From a checkpoint of a small transformer trained on Wikipedia: no biases in attention or MLP, tied embeddings.
MLP neurons of a small language model. Each row is named by its layer, matrix (gate and up: input weights; down: output weights) and neuron, and shows model dimensions 64-191. Each number is 500 + 25 x the weight over its row's rms, rounded and kept within 0 to 999. Numbers have three digits each. A neuron's up and down rows have the sign that makes its largest values positive.
Before each neuron's rows, "fires after" lists the tokens most often just before its 100 highest values on Wikipedia text that the model never trained on.

fires after: ".", "\n", "\""
L2.gate345:528474522553519522474493520522535471517509526488525532521527487494506466511507508515542517490496511484501488528504515500516554520490499504472542497539466517485472497502507479550487507533502527515489494490462501465517456492441448506508532492503470547478515525482511506489521465532468501478484490509554482493523505562502506511480451545492536487522548478504514517487490471527499541503488
L2.up345:455457499454508464473515560485538484490480507503475451514521501490516511531464490514507504541509502504451520470541483535492456550467517491531532474485490484528505515486518502511527459452471517502474474529469506498533469530475511469475530507514457490486549549508498538495525462529472474534498467495509508489488502499501529510457514544483523499456500555460517482452485465467461482540521
L2.down345:536472474438449517490525514503513473462452474489520489499498527487508544520516472479498486484497518462457480494490472476509496515502518529517563494487454544514463530481538491490453501482465547491501506470495501455504502509505532481473551480520475531485485520499515480508480468471505529516559510538500479476579517525495485480533484518507483512495512497461516496529456448485447513500529

fires after: "=", ".", ",", " is"
L4.gate195:510493514555518490469484512493542488516523488476460526520493486472467500525475483511519476528502460526479522465507468423530512546511511474509514506484548503456457464479501498471476496559477487466472441529518520502521500462508474529489489519492478489496507522515508476486498491516485532455460499518530498496490523517545536500494465468509510455508485501517498522502472502485497480516515
L4.up195:482540499518477497515518463497484504496509482513444476555498464471476518491543510547465522496538531492534542505445472531470517499546570534511497492514475530470505471472552486514480515537510521518526504486474491435524479496514498491473538508523473504491454483506485512496506506493470537503497494474506510499465483513513473504520535517499516510519506444462519527518503475497503506552478
L4.down195:475520536489466487486502511533499507465468522488545500482532520475518485511478529505436469508478506475498501522471505508541535505531479506524484548474505527508460488533498520509490501522481472526492513483506503509484513506464529481458487461559498458492514497548509506481522511447520537491519456506493512515503491530504457473456488432514546515508467511491485523501508498502472508483474

fires after: "=", "c", "\n"
L2.gate123:463535475473504501479500469524455477475487560494527466511492495457498468523501467449515472513453467464438505499493541500462490505525489488511477502571527486506528478484502538455524493503494494530453481521485516479476466489472507534517524507524483493511506479482497516500525515509454494509521479472539498522466471451492509470479448544491476449488536500509532482505476487525456493483547
L2.up123:469528546483489474510512495527483520516510492516507499429540483482521498516487553518529466544491512519470499559520488494526481507558504507554520478550508485503484490507500473477464481500502505489520512511473513503476513487463469516508492535505501476479515516502527497511515464491471489491581533505505489530475497487502539493451479495516469486507495494474480507435525512539489478514505
L2.down123:515528499487500476490456516476508510503481518500492509525523469497513473431542511524516518482537509506503490495481520514512495501514494494475518537520502554495478482540509529508453516504462449492482497477433444497498509519498451482489468485505548504499493475473481532489463475500514481496546484531506477524486533513486492525522517515480489530453484487505493516523509462469501488501543

fires after: "-", "Le", " \"", "=", " inter", " ("
L4.gate341:510484487470467469510526461546516434552518502488563502523472525502493513497527481480510478482515463526487463498502484507489483454449481488506460491525528527489497469525494463485534469451447497532475531512512484519495513549486549515486559500505447473471471508510507514479470493481507515517509454520492512536507519449503544523496516497483475504528542492502482515506496478554513525527488
L4.up341:486478504536463517479524467517521488504511483482498483502502490508503514482496486490485483464516460539484478479521480485487490491515499460532538511503482518547531500547520494447488483479522501502462511495522501445510485514504507517490500530500519497534493488484483534491487525480519498516499499553519515574545513484504533489500497502488462466454498465517475515466504474485507506543537
L4.down341:492499445519504486465506481504500465480500453468477500511489521522521521448463493509547496477468488463458498492510492531464468482499477467553505503473479526502463498520496522547514474522446508508508502564531540487524540529518489502522490515482493487477497524531527467503506489455511488484549462508509508528466485487489442492536481495519456506480466523485530495491511489507516529436481

fires after: " |", "  ", "="
L6.gate486:496548509499488521442494492539566519507486524505440485483514513439495505487502508498493469504472512520516497491484520514536530483501509524491501510527518503493465535486546474509506535486501467481472469487485480516485522501499527530518520540502505544500545520527487466457498540509541525461499504522491535511500508529513502497526510484514501496501470497506534464509514512463477483559501
L6.up486:499466536472501523486502470482515498506477495518522498547489460497503512466426532508536534444535489535489455487530483516524505468525504535519447490478519451514522507476503500481501549505536505495492475488529477521460480485536519514525500521537505483497509540488509482498495483488512490500464456492493505467469575471476531476540550512496480538484475507471502555503537512474450519514535
L6.down486:528525477491518495506516515503524532544473523522463501501480520479490509470489513458542512510491522530482496479510529519477523461547509513551492478471495489470487578488534432532481511499526509540526485477502532515484508475509506498466451516491505498475522493450525508481512518507516492510517516488533494468493481538512467476532508505519511482534480522518514500485504488482486463502472

fires after: "=", ".", "P"
L4.gate607:470508481505538471497490511520466500423528485511527455509487459522475490469501504503498505514532503499490448561480496537505533508507504492511463514543527445491501525547470486502508514581492494514522535523519489520509506509519473494511470512514512451474464514492529493470522504508536523448474494505480476547496503494510467504523506473490546521475483442509510522504519513503536548520505
L4.up607:518533478505472505518521512564482466479496518532463499516545497493516477523523493527545529447524513469495467487499523491500465532490486501509469494495499507544508512463501489505494484546524513513516448516457503487499539497532515534536536517488484494490494490468532529487457508493438505433528513470500494537471467489471469486505483496513495494558535442472474514524495487518483454492520
L4.down607:494480465521463525447564514494499452487480497508490495540505470514529472445484495495486489469498462576512477539488504500488508551511514448496542518478480489573484492498482504516563471510472485445496508492516494502497517478521492459507496532479472496475451478521530491506486509486516500463547485500480476534461522430509516502511476547434533511468488481517537525522484511511499505440459

fires after: "-", " the", " \"", " ", " ("
L4.gate78:469497529550509565504534480532511484489513527518524497460490483519482487517504481459521507525533518507497482484508484488524528489499528491503494525486522504495524512518480505491480495528515492525550487492540509496534473485547514491544518490521484487521513520518461491470533504495469494467513503469476540465498492516429484490510507461464518529549502492443488514533527463506518489552453
L4.up78:487458503479535504527579474527529464482522520530511518519497477491545512539508510454491481498508493500481499507535494501510472525474555501530489513469484438515490531508499504539508501500590503483471536490499514459500503487506533484495536480486524507508508535475512515500513486522515515530489475538531506467509520469535500512532485520498473478490489449527504504522536498487479513500480
L4.down78:506491498498530501567564495493492471470466494490506532504485496524512532512454491501505497522488470505502489513454546496531513548446481516541497517495516497460508506514518536523523475510533441475528481467498518500512550537498523480509519511487505512511513519517508515498493491495496489469475541516491458473478487539509520508518524509494496508500504494517479502515504547502463522526456

fires after: "-", "W", "E", "."
L4.gate570:496500466469489502498514519493485500526476496515519514465485554487513537494485473512527491487556475477524460503517487482507548500488468479520516484471532493497431479508508472484459472538462532493486503489466490531440469492536493492485492481456502472488505482511534476486469528497474451465501527534508453486501521495503481538520481504500513466490500491492497506521491484490493497506475
L4.up570:489512520488507528477513525483531505519535483490489513557494475470486556489497489485510503525505497545498510532470527540481490517480477461495549488476523489480497528489508479504504481516550535540531489519550509461564522515501515498528475557544491480479492485512488440497496560485454454524507463523501470557506491514469469552497489494502491506502505495458523521485504524496495503539486
L4.down570:484541453495503516476511497519476513516477500506508475547480475509492546501481508457531509496481516557516482550511479504513507524478488503507526468497506469512472498488480527522460500470495551508480503530550504477509498469514513482529510563476468478498541443483505462522498520481452505517547480479439481492497460553537510501445508529491524550504485492505490491487534466485472479479504

fires after: "=", " arch", "ora", " con"
L2.gate434:506514575532499459470495531503492443482507464502466516491519506479490533499545509555485522471481499528507499547464494523472496492484483499447493515495497525497472495469520523499490438506462496498482536501455527468470504517539483504508476508543511512501486500502497492464482524488495468496478469486499492578495486468540481463469537524528523495503481494476542459505475507490533555512552
L2.up434:489486507460541532515477519511474491505504527500490497497543540474494478484494508494507486485516546541482512518556492457455495514508482462556485499488523509481492500468466513466479477446504530494517517527493528485505507490484523520514511516536488516502493489467467512483468517518527530489491463481509490526451488525486477461547499500518464503463447481519519520535497474513499520481511
L2.down434:493531458476490509527494497500484446494476514500524492506477547489509493519481518485489501488523507484452528488486527533505549515486541498500508418485496481514521501479501494513518490403477485472418500529486535522506514506519526498495546565523520469522533490526535524508479461530504461500531470504516463493486505513502493456533443507501534503528468507496515508505487494511529492474513

fires after: " (", " was", "–", "=", " Christ", "du"
L2.gate321:508539514505497487521536459515479478463494534479475492554466505482466512487526512454470508500497523456492503448525535484506532518517504518510501513438483497503503429528521486482493545538448508520512524506504494539493461526535498498537513489493525481518484468495509492533487481520447477524509525496507501474486501487488536469493446534478517480501505523496483519459496491527492523496524
L2.up321:525505534528476484466513535517508530482489493514459506485501465459511475503453470463524498458478529493481499509522518510484544480496494468461517518497515481524510524510501490529487482520495535459517527495531487476498513533540519496509514527475530516522497504519494473494471505472483522486537495483502497543451519508506490451491533503488518488517521524491523516476510498479538503505499
L2.down321:541500522516490470498508490512444465477500479475506460491524471509486480516518487533504517476492531521500486508507518498512535478514457523518548506544515491488510506474530528510492461502513474504501488504486506523460478497513476492482507506466470491538466528514466461508514457510443488497488461586548478540455482539543484490447476484500485503475553496479490496494465514483479511525550

fires after: "."
L2.gate642:474545506506492485529518528533456571528507528487516477521501506455498495460551500492516512478501503470535485498513501510514539487511552503501467472505493436491484504503483506485508498488523525480468495497485490524480508486495488479496523500479470560480478534512487510470500539521532512490520477517496492447525528487481536518488515486483471481502525469484519527508530497483486524553556
L2.up642:514511527458535515510510508495542546507524475518506490522525507507505492496492500527498484499508446518482495473583493441534532471485455506512477523495459451450531495490503484487497522519542508501469483504535467456517538525524480482480480512461514538430510485488499475469432517478475495504494504488475533485503520496456498501518569481493498557460491518483526489482521518457506492535505
L2.down642:494530482497524481540520499497548526472464497479529523495542511519563478512484505472458511531490527546499460495483506470496504465502478527472496472459532471527500510506509541519549505516526498514483546462479506523520505488515504563494495521547510472472458477502515463496460517536527556505458491479491504488500506462476536531484507504495497493483486488476547481515547461533528520494513

fires after: "\n", "\n\n", "W", "E", " fa"
L2.gate108:526497525537478500502512450540487492502499481473482511529477495506502496534491476518532522561507496455492430496489495531495523466531501475527482455524494432505509497479502549493495528520463494494465477469514524477431475517493484520520482489511488464447519491517480457521510493516451461500507508467508477525508502521509467495497470509479483482499475531478506472518503531501509497431488
L2.up108:516527520549527555534517472514489491502484482533509531504496529488520465535504499501548455505522519517479424499484498506474481492464500491509514470463494444472476485517497551467479519487483518531507511453490494475454514563515506505485509486473510482502471478532517454513488499513483489523494499502490517490479489500516483544499460471534515484505467516498503505504492495492517515477490
L2.down108:488483530509502526485483526523533492510519545488488515544471525437498489546507545533486488549494466546481478509497460535560505491519521468509500497484489490470468485491480509503494522486486509541482510493523487483489488537507509493475507501520492523508466453520504483490484568499542510505543492479477521468456463526469490559506480492504512498519522513477519529493515511498490506477467

fires after: "\n"
L2.gate95:486478495505498483464533467464467477492500535499493509501478538453507463506479467533533515520494478549454554479491509484478536516474513509526473495551513505485489479471489528485479471465552461493499515530501527523464479505465495507456517498539474534504482491476489492514490482489470456475503485469538493496525490537465502542463508493497489502455568503520512493502491480513512498447466
L2.up95:474518519496507481475519469529487469475483464514464524462520517530529486502424458506521505564487471506494543503496496507503543488475534511503521449560512483518459497528472552539511522480512500476513465509491492479514487515461490465497531454502506516488502524513508518492472502509558513498459513483534544475464517479481470473479492509481481474512544498520523524465485481516540495493453
L2.down95:518490502520475517513495490454469512482508467488490545453508524537489522521500517495487472493528515531501476485503509509516524520525520514487478499507535505556516501525464483488502539473504445513512507533516499475516465514522468481491519499559434515481516510498446509466522456490475504523570443506526485484472470463534464487522491482539556497458537461509496487511487508499497508548543

fires after: ",", " However", "."
L4.gate253:486478521529485531447532507514483515481527541520499453506490472472491506501485456536487490503476469426539508501480540442517481489479494445480485487538518494473477489504510512479484539508529533492515502477485472467469532499498485525521514491504461499482510510520502526521471526487484503493533495472450497510501491502495509481458492518493517476534475499486482490552488471492514486512521
L4.up253:489473522503528542525485531485490469489476510505469494511477537497541484496487514507521517471552463464491513433519524483561484507472454492466502498479509466533468507490519503490472515504530537491559469513497464461485497473569501521491470527567495481489512493482476514509494483494511487502461548490436523503459515455495445499505493485558525484471519495498500497491527475513506481516472
L4.down253:474489469541496487511498501489532449514526500511483498515467484523477550522516479502496520546507440501497524472465500522453483460491546512468522529480482522548492476476517509479555478466540533513463435471532473492491506487502494527501479497538462478487507511574494473521447481527506541542497471500523446505464515471497506471495505502508480493498475540516539501480535510484512518505560

fires after: "="
L4.gate284:530467519510498519495499511496516522480441505519481491539506475491485482497490541501514517511513471488485502496500536456447521490510453495476505505501501506494449512456515522475555498491492480494474499510482528457464486465488498485512518489474499513506503513519476525469455523460494509511451445474481464423476500473470476461519472508482484552513492509482487504446528477510483531517472
L4.up284:494554523470485452509472518480492516490527478437484543493476487476488545528448485510510505473499472515454481455518508445487509524528472531486501526518464496528485496483518487477552520520472515509463510529524470534491503491512492477488489474482481462505515538495523512506468512474493506533489498496489474472474530491455520480486462520480479496484495498522519507509468522517504513500516
L4.down284:479519542519508491519470518525461491507539508483513489523451492537513534479476544476527503541501531505482521493517454479489479540506530531503559471537521519550482480501503499526489522503507503468451505503511492535517495459506526487530488522528476470482540461548512496524438461466508495494507501461525500517533493443515496479523511477492519487515503493527482486527476465478531500544507